config.toml
d_mlp = 1024
activation = "gelu"
tie_embeddings = true
parallel_block = true
init_std_o = 0.0
lr = 0.00517
lr_head = 0.00555
decay_fraction = 0.599
final_lr_fraction = 0.05
seq_len = 768
steps = 11463
MLP neurons of a small language model. Each row is named by its layer, matrix (up: input weights) and neuron, and shows model dimensions 0-255. Each number is 128 + 24 x the weight over its row's rms, rounded and kept within 0 to 255. Numbers have three digits each.
Before each neuron's rows, "fires on" lists the tokens most often at its 100 highest values on Wikipedia text that the model never trained on. A number after a token or word is its count.

fires on: "s" 17, "-" 13, "th" 11, "h" 10, "fi" 7, "2" 6
L2.up336:128117123112140135125135101148157136116108136165121128145148140125152107132129052125134125152155135089143145152139181107159116104119153106146119139167072137157148135153115171126112115082127129143157120115108122095183149143155147120125111107127111129130136109141132073130081086159120169119144123090121108113132154141165103117099097147096105112123133124102077152106151108139098141112166118126121154115142161125127163154185148105106116146101118127163093120147070101112098123106097154158165131133094112112121166088129096136096111139145122191148127132137132106140120130128118105114115135166119134127099149152166116118143139152149168094142127132127077077144157173132102148165160132132142093191153121132154123108134150114138142099077130148143098141106155129108106126117096175

fires on: "li" 17, "lan" 11, "avi" 10, "in" 8, "L" 6, "s" 5
L2.up379:123085113129140153124133100098149115107074138104129142125103099117094191125153141152178141165136103139119153145151108126114146111172084131088148071109104110118140159107114169157116145137129124137113123136123125119125108113134096153115105111148157135150140128118142138123154148094118142106107151139153078152083073093120155126119140140162146102111123128142145143136117113159134140124147139078131167089154124101150164119153094135158145132163174132127104166111139174138117170138134143103115131121112129158134154135134151119146119065160143073106095077118116124132096118144183141124115119095122103123088088134125109148164174128134148114088159138088130085098123083164075135124168135130098124146175117141125118072121131135111106161143127123118141106119151134161128125138146132

fires on: "\"" 22, "'" 20, " " 13, " and" 10, "\n" 8
L5.up527:142190127109083120080147149115111137172084167153151110109141131079144129146109144139085126112134137092120116110094112092184102081104147141109122120123132161147128125119124115107133068078124115151128136137135131112130151098122129124104141162107160134140148092123163130114152135138193179138131138168140112118140193133125150102168126092132126144116144112153155091095108108098145127156152134124093141103115132113155094145102148102099123147122173151145135154123178068141092151139145106108152174172119101109143141115155065133105168107140127150124152141104125128140115138123190134119131155106146099134133143149150113117113160177126122130167147106138154116145134100170136100126097110126112118123133153129141092146130118155160126115125110123107115159114146098141110139089111112

fires on: " was" 38, " " 13, " and" 7, ":" 6, " were" 5, "S" 5
L2.up1018:183167107130115144135142086144090145161142114106131100138124107128087150150147128151111093146143089098124105153152119154121147110086122083104117133124144122130111099133128119107104151152135138089113093108133101118088133145126167151057156146126114101111169182121131143161140201090173089100076118148120132111111159129151134152125109135132139167115161133136112142149132142067107121104121155154113138118142105121156103150100138107131121158137115101137164128106137090096089119114144130189132082141108130127109141162117116158145157079087107154116091146185158112144105125147092152173111140129142136144112092142121119151121096122155147094127153136110137130111129113117157125105127136158149120142125171162152089131117128085150145114152119096166120136097151141114111143130162129

fires on: "." 31, " |" 15, "ro" 10, "hal" 5, "bo" 4, "2" 4
L5.up362:073141171119151120102138119125153122133139115171133091096094111161126125106124160144159120109134138118126130118051150053138127163101136158153125079132116106158118187091083155123093104110126105102147136118123158114155116132129188120094133128110157143102132145090127122147180136115149114158135130162186172124107131173099147138149118145153085157135176135150136130132139129141142142137168143149118137139095121142116107125063106118079148145122157102134106122112161080187120153117101076140101171116099122152151133102109162131154097144134130101109131127163133112116138135137139124080131178104138128064138118092105108126120141109121127152107149122165139150153123119136148148124136125118162116154101127177142143159132136127116117130137104118125128139127120111124135141142139116

fires on: ")" 38, "]" 11, "\"" 11, "\")" 6, ")," 6
L2.up833:160113102171105115127183176153124140114093126096173104123095099134138087105142157162105093116102100096135103107133174159111104083115129130078073135096145120137132149130090115086104121184127111136119128128138123131126122098120115154106128191121117099116114125133158102079145127140141097113156135118099119122103132119125151139132163128105171143133172156085126115105128146155150155121173130138136144086140125145121129138088117153114103078139111147102113147127151122123154149177143140133149086058137160148130104143113121153107147116168163131134083122128135134142201077145145128136148134137175100154100150142131148139142123131167120142156120113162134094125139129135122098155093186149131120101120124127126121091137097149117120136133127086095113087138123148126143126111134126

fires on: "s" 14, " a" 12, "-" 11, " gold" 6, "en" 5, "le" 5
L2.up95:126134114109136156108078146158120117105120159130135128142158054139132122152131127144160096140095128093129089128121130144089101137136123110151103139119125161129122130104104113171131127130096095142114037123116142137085108125121111100164140101138127145156118135168130083139098126164150103098106130109109116130098143064144101127143129093135120152165107138122119152115123139163162135154139105150113108130136140160114118111128163072118113148125131124132079113120136128125125125128135153118165129126135169099160154090080144177102095161096147119171124139112136101130173105105124108124117156160089099143118136123167135154140083147140104138117105192113126160122134140157147091173139141131131133151122129082132096127190122119129126140129141134120182172077125140126136190134126130

fires on: "\n" 26, "1" 13, "-" 11, " " 6, "com" 6, "cu" 4
L5.up378:148158130149152106052180115166124068147129131143125111160104151124139194153156117123127139117094134130167125133101120130082139096129121096141148179116111119121101106139165158121150156135150120137130153116138114098151132106115104131107154176162105116158159139139087113163149153141118144107138129090149143130104083154093085102099146133158121128133090142116126152106152106154121126154161139121111109125148076116097128136102091138067113111080106166148150115140124163087123142124120122121106122159114135137143107126081129145154152132142110089150171123101165101169106121135114086123129131136172133074105127108105090172141131130111126146132162145144131169127159129158093151133148152123145127123124119091119114134167113127134133168139096107147108086099159155151133130116108156

fires on: " was" 26, " in" 11, "1" 10, ":" 9, "day" 7
L2.up445:178151077161163130153134091131142161149151141115115157147137122115130071113145119161133098116119104119163101126119110109132135107125152143126109102116144157115118169107149121106131139108170125123091124107143124105109113145127161137166091123089153100095119112084108083120149138119115129071137140106116133144098137116129097171137115097140139106111129138136136164112150164138154148091131110109116109124124104145158147157098078126149148170170129124129174130158104132124151153184160103163150132131130095072149131133131116117141119126121150141125104175151137139118097096118114113153091142150122166109131108189107132121127140133113116136084122115141161123098076144182094147165090132100126131128151110138161107055110109117138093114136167152160121113094145107082158094137146148

fires on: "." 36, "," 14, ")" 12, " the" 7, "The" 4
L5.up756:087154140132084101131162123100149123162140165137140143147149129096107146127140110110124147090118133118115095139122176117130134098093161144098101160169137136141144161117132142161166092132159122111110122129153133146155132102128100114106120180146166082122095119134172074078125134117143105092124132125159121132117129094149136119109150108112138119194088131115134129192148139133079136117134135152130132113130171122106117140148127152140161129110110094118130182160141186122119125141126103162150134116125137146112171123123159146159123120145113127157121131122098160133066112118150179109121123135118150110122129139116121171127134073157126092123146141156123101152111097092132112093150113160098138139135175155104110110141112162155100150079142088134121135107168147115144073083147148

fires on: "e" 28, "o" 22, " when" 6, "2" 5, "Friend" 5, " ESPN" 4
L2.up355:166168142101085125118136096154101113145093121088113141133140146113136133128125182155132144129129106128152137103133133168096115148121101119128130086153132129216106121103107158117117137152135138105122129129115093168101093124113139122126142151133090106112148153120098136147163087129126104127119134171104127148164151174171147142120156123126076133103139118147108119137126099156166103106093135146102121088110145139119130143110143147171113153146105120119124133100087134116091133127111152151089140158086095122116118097107159121123080100135135084143138136131121160155162176104130102101142084108119106143114141158077106093146110126139089112161137179179130118178126127124096122169163116158096112157144154108123110165170126109119129156110150112173139110139114088156091122136122127

fires on: " of" 21, "-" 13, "==" 11, "===" 9, "4" 6, "====" 6
L2.up613:108109073156138137136104164138101088092101120194104105153150082133115145123164138109112124112128189107113119099114131101113145121133129074141146112141133130161102090142142094093168145103151108103142139132120154151093111131113149098106124140142167129118142103103154144108130085130158139141150157141145121140123109151156108176123099151136130145117156187126129126120149177109134091142132141103079138137165137132154171142111141123109150125105160121133116135118107134109076154124126111098147129164111169120138145114112108129108113143149148145136116120130120058129117140077081138148076162171138147135092120122149169169129153100124111134145127146158139147127134112091132076149135109110146118140106094102156137104137118144122122162164143130165109097103090142131164150076100090

fires on: " of" 34, "'" 10, "–" 7, " the" 7, "s" 5
L2.up684:169107152151130127139150162137138078105143128142136096126116145147157130132159142124163119102118134088095148127101173083121146109150137148120114115128141105133130130141113178132131117142073128129120124132111140087155114126085149139151131129136144149115181123136189168086137134164118113149147154106121142108135125095111104085106110121134097148084143117133195100118099129158139124119133130155143148128154127142142129170134168083117157170119125131130160154101172140100079119110123123132123127130144154141173105076148117117088124125094122151155091107121110100145145120106094134111152097084143117101148144152170168166091104129128135112165126126126111110097096137132090087118106130107129181107125165077102180123102132113153113172153094123095124132100116163119133150098155121

fires on: "s" 62, " Years" 6, "v" 4
L5.up88:175138091135159145148092149098135135146173153118161093136098080136158147143146125169100087161119149116115106119137108116095149113128162139138086116147143135105124131132183084148131158141112145127147111143138142137173126102074135097124118121125142116092126125150109150121123149124153083127078134082124124170177139167115142100156110120124151108155170170137112130102147107123151131132155126137101116130122113132102110136092101122137145169132143081121120131140139176163103141155109103122165124145132124125147106128129086176084140088159089130119103123067142171134127180137137130168149096120106131163116169131151111140141128105085106128141132138116136129113121156136120152143199133117121136163087120101145075119109105121090122174127112102134146113113127141120115165134135172

fires on: "." 24, "2" 20, "ing" 9, "s" 9, "0" 6, "el" 4
L5.up121:157128171122146162131120106131127174136158089145109146163118107140126081132117112116158116143147150086125073129129167120153144121166113099141152083144128111131164124154115107114154109110112074097142103113142167110140098108167128141122081115116135114115102094144156134097123146149113132110129121139127137129163162143113129089163082120150130134105129141127114121112090161155151077112142151110143121142143154163131101112114105115123169111140157147140075126156138172117147197135100134116145125171144091125124136121088109135110120125170160107165127136132114151162095130153115172130109100130141116165094171154113135148138133160119113126134157133154145153141077127129140126137143115082102146108126128135143107123117139131131121077108072117115124109146127142160078121063176065

fires on: "|" 21, "2" 21, "th" 14, " |" 12
L5.up516:162088054130101108103148098156141149117119092138145094106090159144163117125149153157150147171147116106108132182114133098117124143164132163155154101169069128109143119121120161143116134114129108125171135114101106099123138151110120106161150146162124129147118166107100163143096094141142120143123144122112114088134135160121117139121165138096146098129131066117106161174136114160102118142092134113135130133096134119118121164114107110119147162139153122117104129136123140127142133098118068168150142152094094150117092119140120115129111104179181105126161111164099115074119139154118135154111122124140162113118103100118113161121131142136149178088155088136143100160140119115085157156132156127125092111136115120122129116126121083116116077120120137118122093113101120120165185140152150

fires on: " (" 62, "(" 15, " [" 14, "[" 5
L2.up75:147113067157155083123116148164160123133140142151137121140098124160105108107130173148172107143140071162116133110159155150137137137088141118151061132123106104207127102156153125101087123121139097119157091167156114143138117136100099133117124170113149148114134132126145117116130118104146082174100147140094149124139145109121167139141137096150111090151105141122106121132120153154150160108167104110099108121155145130162127121125120092155173101114107136101134117161125143125107151164155149131090132128147119151174134139105102106124149125133152132113105157129134111138139131104135124149139116138130158134188131124116165157154149114138157151122132134131147143125153151096151095104069118137109150116147101080130123107162091096104114091095141083118155141124114172101173112092084116

fires on: " (" 86, "(" 11
L2.up533:130128102169100137162148099186132129139098107134109150141151160127101131079099126162156120110139118142151167125147160133147113127130139123082113102155122167152164146168135066134129173130140120122130122157166152149115111126124098076139162104084097188153084172117126186126169129091130102126121135140115096104133125119133132123124175121113105178168144108072082129153145130102189125114098145109129135129144122141115147166091170123137122133124118129127125117100085131139120127155091149139093117113127103117121111165123132089126130072098094079139125113130128134142098190099145118154163117175114116145146117140123127120123104142126163134101156083144111113147142139137154101110101107112169132109141121109127106130136097140132136099110150109135145129127166117132130163141165140

fires on: "s" 33, "." 12, "th" 7, "e" 5
L5.up936:100176116094128132136095168121120100160136098138119091110159134118140112160138157154152137136128104139154077095103145113146150186154123122141136134100094092146113157128129127103153144109108125097095134139139139090109137150124140085138173156147168148150108089149150135086128101146141121117113111091112096192112142126102105152171106081146113108101114135131117136129157116115141133089154131123116140116151130102158060129107105116062154115128139124131106133126139129151129153173146157109141160139146147108128126139120156135091151085129157125121122074177104153104095141126136114130145151147138131137127099138135137180109167137146133086117108179120095158105119097176143157113158115126177169140134119132138134144149126131106153102127092149167115119105183116093168144128124110

fires on: " at" 27, "s" 20, " for" 13, " an" 7, "." 6, "ex" 4
L5.up967:106135115173084160103097111137110124175158107112100060133115116089121099127142143124137124147125112124106089121120147079124141151108138076081111137111087130121168146143144121131151170170132146149070145097130136150127103116097111180142156135143157068144127157114116123128125126146156124154111137103135095160114127141100149135140079124138106135127145105085145111137109131108076113151115100137117095139120175118108136109082146137119119128164123142124139149124141123094126124130133164115121131094179149141128134136135193134141109174118100084120146134101097102131104122081148162111149123116095158141137106118124106134171136111148146119194152146119154148121149078124116141152139132112122131193165099093164136118143143108154126117145166133145161102122125112098125174122123101

fires on: "s" 14, " of" 12, "a" 10, "th" 6, "ra" 5, "ate" 4
L2.up449:125123131158091127109138152115100113162149106141151140109123140123142100138121130109163106113110127100113148151148186153137111140144119135129117168139152124124101148113114123089155113143130134138114116116120131088117128181166163132138104108149135116165108154124120137118122155139121132125100139124128169158161109126118082166139139100143135126118164074117138134120136138170131090110137150171084123131123166145130103140131118129127136115161135154123135108072093121094117133099109149147162094107157123112132123110133094134125113073110065165145145149162086160139114147109102164142153109091141123116154119082127118088138122153108136144103204133071125141124162142108130143091132096151080129131150158121091130082129180105120108171136127123077142145136166108169186158116077128

fires on: "." 49, "O" 10, "S" 5, "E" 4
L5.up640:120141116130167106147140147133132146149150100117137116146096152139152135098097202113141105116103146087142128129163128133101155183128089138115095165196133106097157143074116143149107169106154161096135157121168149128144089172142114137135141130129170119145128141157127141149125152118099133068128141112150088138128073110139154121125092150110117121102102119135128152126158115142138136139136134118069087163104110131150148130143105132113145126128094130142119090133137165115106166095127124136129122111148097136148137069136125120139154154149120117125177121200085096114102106123136149111163100147145144121131137092114094169161171155150132091148059114118125137107122151103136128120123158138099124160132112168129120151108144105124111119118122122139116129148141135082085146083121140

fires on: "\"" 46, "'" 10, "9" 7, "ed" 5, "ry" 4, "’" 4
L2.up612:137173142102188162107146126152139135109119123146163167124134094131134138086100146104128114115112143127097157126104107132146107131124116079102108145136137110156158102127167128088106142120152121112162148112152121052135117114164140142143114143113148097147169117100185114117151105109132136138104099118114084127104117113119166080127106144163117147134122138149114113095150125179117130154143161132168177130120130087140152168133128159094121094144124148106138152114143138144121115172117115118097105108119153122120102070124087140104097091122134135136160106094142093115156131103132166111117150136156133182132144074162119128103133142144148131131160146157115139120087121140156104132073134162146119079135157128175126181113129107095120118117149142136152127139118104135072128082125162

fires on: "Z" 19, "A" 19, "E" 9, "P" 8, "O" 5
L2.up517:136169103083108157102074133113119144131134123124123180132093131150109136142083175097110130134102114105109140161122132125116141136153115103117187131160120134149109079150140168123092176108109135117094159098115143132097099078187111150147120104122152155154075094141120132124127151111098106152136123155099148123094120138102143127128116137157138154105126121164104141129145111140119098119133105104090133122149129144145179130140141155135155183140165135105132098087104147195081162152107121191116153112123125141134143144130129143120157120148110099115116161141145125130132082132114139130078102145138122090158129114176107155137126125130170124144161105120157127070136145130134139161123104141133141090111101102145101126086086162144131124102105106160130129155118155100109158110127125

fires on: "en" 28, "t" 9, "non" 7, "x" 5, "nes" 5, "an" 4
L2.up608:140108127117157097127147119084120119133144138129150114133154191130130128105125071146103123098169151151082105145134142143127143121121098127099156126141118177152162111098097136123139098160159101129107088125138098091136139166127137134078173157154100079148090133085138148068180105125121130164122152122123155142134169126159186115120106108116101108125093151108141128175077150137113126115111144132122121158118138104101117083121097159140138125136162142145119114149110122158127135112160142130140129122134087127107124120117141176149116167102134116136092094117143145150142133174164092123125137148121132137140099155125117100093121141149135133097146080128105125093128104135109105084162130125117159146134181110103124149108161170138117118144124125084111119170175074138135124174112132

fires on: "s" 26, "'" 18, "al" 8, "ter" 5, "age" 4, "en" 4
L2.up308:125161140125148167130136134136081130128133128125096094123171134138175143145122096113114175148116127120112114125115107083143132101129134102134159093113126108152091125126104101130128121095092153164155123127130123126138098151102125131180141100138106156127103150136132118113137089123104119143200094096126124128134106129107159143122111132118121126119111113130113100075094149112126136103168134126151127118166159157098134087101123155127146162118145131087101164134181140133166151131118083109131144087171174118168148141030163130136152141119143159132110132123150099137126111170108081137125138141095135142119162141151125178149149148148131109165136163144105102135100109133128122134100101083117167164155174130075134152115157134149129135106135077122103116095103161113152132150118120

fires on: "s" 23, " at" 18, "lan" 8, " of" 4, "el" 4, "ines" 4
L2.up121:177105099138106142084117110105114123085118092107107140115132128136123126142166142120103145142101131118115113100125126132101133175144104111124153143111132074103079176136150133128111094134099121170151126106140118160142153062143124122167118133151121087120149149125124160123158171112173115085080134160147125161114130156089138143132107130145124157134153116109103115151115126117135136139155115138092128156159101172087124158159138122148154131136130112101124129083122129118099135161086127130147130096125127151104114146121160105128158130133148194139104112106142130157109125131145176144123112083145195122146151125103062122145137155165162090105164122108130124131127109154091119103123122142118125100148078123104109106126133110141091152121117180156126163109128134166097179156121082

fires on: "." 29, "2" 28, "0" 7, "4" 7, "°" 5, "h" 4
L5.up822:150096166129126166117177114106097142145171106097166112149109131127140113117084145148122108118129101138104127146113147144086118154119121135142168113125157105123116099141158103140117122105140096132150114142130151103129165154117145122123166121103183062099136141152158130145104119105114144160092106105141103123159160134137095111190135164127084112081132109096075120126137138147167165150145145109073114149130143134089137150127120161107136130131138130125127147120106133117149101161141096124128140123172143147108141096169131153136112114090158114118157083148136153116100075127129125148102181127129108106125123127105144179119159153115151113079113075115154122103165130099144154126135148126129205137104138111150122146136091145112146090135110143104146112133130128162064143108118112

fires on: "r" 60, "g" 13, "j" 7, "ge" 6, "press" 4
L2.up823:130138132159074148120153137096124139152127117124085125172156081149110158105104145146118163156123102147120124124165160102151127079113140134141110129128102104089114125114093124127097119128091168081081088122113115149143103116105098086131137153103136124156147099126116148114107123113140135123127152142115140122114148145137114157058130137114168143113153141126180145108119116132151178153130084130104151117153139111103121136139100102139095125126091185146097130148104114110144117117134114116128170081126115147106142160109133176132146157178134148103163089103147139127119182174089165122137158171167110069140090137163125149105136150155103130141100168093140101141185117130114098088116165131118115125116134127153104161164151129131149109118116102129114134118134118124127096134140161

fires on: "-" 15, "1" 13, "gg" 11, "z" 11, "po" 7, "er" 5
L2.up130:123116115152139150159076103121176160144120139127142094152121134117143170161083145093110141161097128093174099127097130099084124128129135157123109092114141118077161112131147144114115138089101151129100108100145131124157145153137160095142119099120149107133122127177107114128095110146091167130176101139155156073126140098132090134127146072185156138117153159148124119153098148107166131117132145130150153114148140095080124175128162143082147115142136103131130090144138137158126127119153114130097155153133141111140124143104102102128123143121177138146153134069154143087102164151133109134135148137142145127144107128115101096158138186125098106135104150167110150111138126148121102105104127144086083076131111139118128130135140158124108173113133114114116158117117143157153158149122172

fires on: "1" 26, "2" 19, "0" 13, "8" 9, "9" 8, "6" 6
L5.up180:111145128154149147126146107147128125200159104165079181097109118151146103135147095077161122153112162090126119132130119138127129111126159113136132138119124108102108106134101134076146148128140122144128103155147133106159143065120097103163154138124125172137122075115116139146144114153115129109097109100115116140102107145117113156143133187170136107143089128145121099134143143128111109108128125115173151127141163096118090113114099151104182137163152131101127107149098126152163137113122110109142126168128064125120137126117101112149177109148094098151153128068157155123130127103161156127096085118129089106114154116107105155095177150157153164125139117116117095126121129118072098141131124112146164136136139110089136120153147164166119091105147130119104147091127104119171154129123133

fires on: " of" 24, "th" 16, "The" 13, " Best" 5
L2.up594:146136153159108176174102149146153102128106111102154136117125124119139107164120135097120143095138160129137137078122129139173137104143126105096100100163129111141094124140120133130126131124113128091174083103142163124107097110159146103158165172145123140151143146127081097140098140151185105149114124103171135152107142181094125140131114121135132107113107114118082124103109129136129140121125090131108149123142109150095154144117100112127135165160118156103116154135155142134165102174147125092146138154120075107078117150132115132090112126167142125137103130085077112128183155120083158150130122152108097168149157095136131157147079102188107106137128113109152121125172126107141105146120165114117124130145105132111156156169134169084113121131107106125118106133136147096103117078157123

fires on: "0" 22, "2" 12, "8" 8, "6" 8, "3" 5, "ud" 4
L5.up971:141084144139121125156099115139089160111133168136137113144134104109107124121146151088070136119155123068122162144108148130111102113116152117146126100104163107126112158123122161129168160101144157108133095108088069138124147100158162144080143146151125151118137151099144105147175126147138087090103120152124113134144113109102148183120144159131139183143161173078139126119178115150167079099163116135162102124103118155119114111107086099147102142122115158070137095137110130137144133150138134087119125142135122116100156142105148140142142145103153156134111112124150122123154132161113113132122125098101129145114154125105104067114180187118123135121131135119114163160124166096129179109143162121128079125134107091123129118149146149121144135122134120126119127141125069090136157134123114

fires on: "t" 36, "s" 13, "ing" 10, "d" 6, "al" 5, "ed" 5
L2.up267:127122117114110135123150148117123127101156133133159131147131121098169129105098123127117124128074159107113164099153172176101094173103146120107135150134113122106150098127111113109168168152121145106109121104079169135064138138134144122137161064131101128127144108127153123137111171129129116124138119133124113092107106100127137163158153062106165151171087150055120156113132102138066114133130093156115128143165139129140138103127136109142101139171146133112144125139115093140166154081114148108150165138141137160124151099102153148099130100130158138149168125130105107154137149108101135126080136124097156134157168114101108158151128155173123108135087125130135107117099141101118167090107145120123123144145110134100119084114152134117154125127132130098113073139150148143117106170089150

fires on: "-" 53, "s" 7, "\n" 6, "–" 5, " " 4, "time" 4
L2.up712:167126121084143121091120156090147103141117142154116135115110105130114114210103121143104106142122172146128131139127098127136153143137128114158128122152103168131139120131144142138112160133120135124161105132127181118198135124133089155132142090136111164128106148120101143111100157116106129154130131112130117104172137162151128098125098183081111136100130102088139138122141105140106096108134177114107152128114156135122147142100179095090125175112120185148130086131137184104102112140138136160187117130124116136143137104106110122158100125112095130122127119108126144135097138112104122126117111125105116089113138126134076145096166113163087147142103139104124163153109139194103109151193115153102116096116157105147103162130142137142107139155096130133080151121129137109094137119152168

fires on: "-" 45, "'" 24, "–" 12, "fu" 4, "gg" 4
L5.up509:109157103135109152129097121155130148078140148146126150100169156166113135115088151133123085112133118097144173154123108150133141084126116132126151134116162125151132142114104128152099128123112135151090123120114146136108073157194118133126099123093103105163124128104107123146093145095141099153099106155132161077137054099131139126164095109135149112109170140170135143122127131136111122131136116124162079078158094131108130146133108121072169148122142139132133138154117133142105108093172107192142145130117126131167097125144136117134110117102113160169151153108076073151106154166141127143118141166133160122131131094131113094141128161166131139130129125129138119100098120107099120106069141114147123122158173146128109117140106129157172168112141113092125146136117109164110099106149122

fires on: "0" 38, " " 14, "." 12, "2" 7, "1" 7
L5.up730:140143118111139159113093117134111110137112120085118101136124098186124121118151122115111159143105126118106161097121139128134097135095136143115127150167115132163097172096135117134117144112163104106153147128073152106130120128117105138122141173126133150145145139127131131104139097137135126090139125098132113090134117204088137159095150159160113101152116115109162102044135126193144149091170097176145130133125097155135122088142121128125117122102101157127164136141152164114146077120151140083081168150118167135113161126122146118132164157123084108114136113124168116169116134151123123122122112155111086156139129140090114132129151123120129119134139114134098157121111128119185150112106131117111085147118115129075088181172128170133100153156118134134144113153118099111131144095116159

fires on: "ly" 13, "ing" 13, "al" 10, "ous" 7, "t" 6, "ary" 6
L5.up419:093110118121137138135153131120125153122117140112132081174159115135119133117109097122106100112102139120140153151086125144131063098119125158119085133128132073130138113148136143140155125153112165089165144108110125152108177114132151084150158166114081130120106160120160079146111108166138128094140077107142103125097122118116173128125108129147153169151171146131166132138115084097103103093136120151112137061144127121141155144105102120172190113160142131142172091131184143131127110107095134130150126155133099123120159143127171171117127120149150169125134158124100103117112150100103139118113170139109153115154139131131141145169100140108139117175088121129124164139106152129117128101086137128172076099137122112137072106140105164090130117133141128140107124134127116144144102106127129

fires on: " of" 31, "," 21, "-" 17, "." 7, "lu" 5
L5.up78:143133067160105098141155141127151134159167138125116163116064138140170164062186141098142121122119116099129119135149161088120150137138130093110140118113114176137135112120128158143106135150100131107147135079162137085111129139105130152135126143132089128099139128083089144104137150165130164138119138102112131135119134144150157143132093112114155120129149169142141163130169130096141126115142143170120158110144145116140109118125121137111130166116093119161134163070101125118122183093151155121113106130084119068119146111133117108131109131160168079117112106104117123144187115085090123123098155141112141106126119111152140116111124134135098104106152146121169156106115151130138166159133120039109126146112124147126090127118152137111165110126147113146085159113146146124133102135100121

fires on: "s" 42, "-" 20, " of" 5
L2.up675:143110114177128114096112113128119134184173133161103127151155136167149092116101090082107141135104145129113114128147148116138098090092061118098114104153121133108130114118115173098125101169108168115120127099123143094111103117146124105110120150079163139132151171189135126109151144104099118142127147104098108096161157141149140161115114110126127169095181111134147184104130128138129149095122109131095107162105148106110120159152126101142171122139125159127136141129136113162080148131094134132145142125085113135139120132127121142155092135165126154099105098131116148157099142102160143112167124131117110123140160140166090112127120131165189135130087106126083192125159152148073162129145111120099131133138129117103152139127155118107111136137136106099153139115177141134152155125129145

fires on: "." 97
L5.up268:149106115184090131132177106160096123093113142123132143077121150143117181149126131126100130086121093108094132104121099119119122136076124135095104148094131123098130108114153116156140157105087115144127140142105129135170173125100152117121127171108142095136105114108120141095131128100101088130089119143108072138108148098118120102140112120133155153129123156092094173142161140137158155132184146097155111097124109116082140148140110125127136107111144141111125128168100111148149124145132107156113165123163102143130116170170126138163097093129116141179146098149121127121142114158170137139121086122147173122180124116115123116170091092192102151154122150139164103096157123157098137134158152126120130161126163134114162147137138120110119157117143120146152190109138151117151116100135137

fires on: "." 40, "le" 7, "Source" 6, " Lake" 5, "e" 5
L5.up737:133128189132146156120117145142122129117131114109165145106112116151128097126131151107151136162124184065096093095103139101150111138117140152097145121110101104102099146154116093084159120146123137123152147092141122132141117099128146117136128170139127119137118114100176111107137118130105093103133158117161141152111091141139170143121124110140138151129133124120118107156103131112120088112137082134122110165129149116113120123112100123115113161075114128109150132102154175112163150137112169152099107100092132087150221101151136091116144111135125133132130104164109109136153116105140132148123169105146123152152128131095113146130143139135172094092154130135151143132119149129123124146104116104089187143171133183102096154190119124108160114141118106138119141108164140129190079078136120

fires on: "\n" 52, " wife" 6, " son" 5, " =" 5, "mate" 4
L5.up625:150120101160078103134141069113117100118146151132112121143123106133106144156096123121136149141104128140097116086106109182112101122183152161132162097106107109161105083179126119105119164097126136123149133129144124150146098150180149123109117113197082132131152123089074144084140126183105131127159125111157122133116149160114090153140080159122141090114142135136136102163154121155165111107094142149137174115114132137145136120092146149084086126147126123135141119140175153126119146115118123121117134126147101102139126086177120134142132129112106151140150151127138100125126152129135122127110152112140089110106140151142158112175154139121154119129099074065157155142123093115139171123129131138097143161151145112079181157127137144131106133137116138100158120133117148156144134118122172

fires on: "d" 20, " of" 19, "th" 12, "b" 8, "st" 6, "cle" 4
L2.up523:119160145138085130127155128113138110122137148143122162146102112103097161125165148143130148103115133165157134121148165086108084117125114080183141112075130119129129119144103127136126160075150137081127164135133140157099177141159131109157141102126103121116106131144114114124115115163141121108169106088148138126131179078098152120136111130148148118145149133149114163146155140177185122101131115086085111111161141151123146154125166085153108141096136134114124164104132179121095131142145116111125115125108102103106105193144095154144131155099090182096114122112155127126138120150122168113165121087121120159130108139119072151164108113122142111132114094149135127139151148143120123119131104121056143123098099096152075109130136138138104121144137152103145124129126122121163150097097115

fires on: " " 39, "b" 11, " an" 9, "th" 6, "t" 5, "id" 5
L2.up290:123114144118117110098147108111149157149145139095129187139104124103114116178147131146139111136112098139093161147112154126122092174114114140148149168146163133144161146122134143151116146141110157065133105114129111117127144137130083107093126075144111109146124137121180101132107114139116139161141113166097125159126102178085121181089160158117158119117144142098142130123150125187156113155138118141090172098099152139111132103170112120104115111097101154116095127136121153125105109122204155110103092133152117129125120150135145155165136143142142182138103115139156088158104100094172165143099120141121136115107126130151144129110120108152086091177112136074100096131144119132141118088101121133113106113136099152134114169097150162121124145152100115141151097158113122110131136118118098

fires on: "o" 24, "en" 12, "di" 7, "lea" 5, "ie" 4
L2.up1019:092106109167188147108141111121150137182134140152122125176143108105131107129103103084143149161140078190092105144138129138114139145085151109133128092132135154125124135140143113140101138145123101165133119144096127140092165134133108092154092120102116132128089087123103098103119105135098112170113141106148150089128097138129152136156186159175118128131131136139136114091100100172119084140139158085103104147143102114120178126155127111150116119142123131163136099170141112131102091115138092140092163142114150133144157128129147184151142154104113128100153132121096102113094144149178129102072145163112105123103160109093093114154134116125130093120116129130137153128152098140129141092117143134150142155150127124145100113118136139144108094154157146166100079141123115134131132129190108

fires on: "ar" 23, "r" 15, "|" 13, "s" 5, "e" 5
L5.up35:152107107126121088095115144144163182176119107153123121108115108131147127125121137158132160164115138111118106123116119097131104158102148159137129146130119152172110140118118120150121141110130152142147122147102189176128093098137131122123169173120118067165114121133111081095090092170132123145166148139087161147140099168107116138152094112177125127186141149103092146116142114155130144122145131109091130124129136120111189142139120143122153141094147134176086135122133126125117151173113193094090109130073115143132129132118132123083130107091133115148097129146108115089081166123160078122098173106113147120133148137133130115160149111126139139150118133136122133154140089149134131126141099110137153101145124105096132155137088136125152113123092142152043121126119124108129128139111120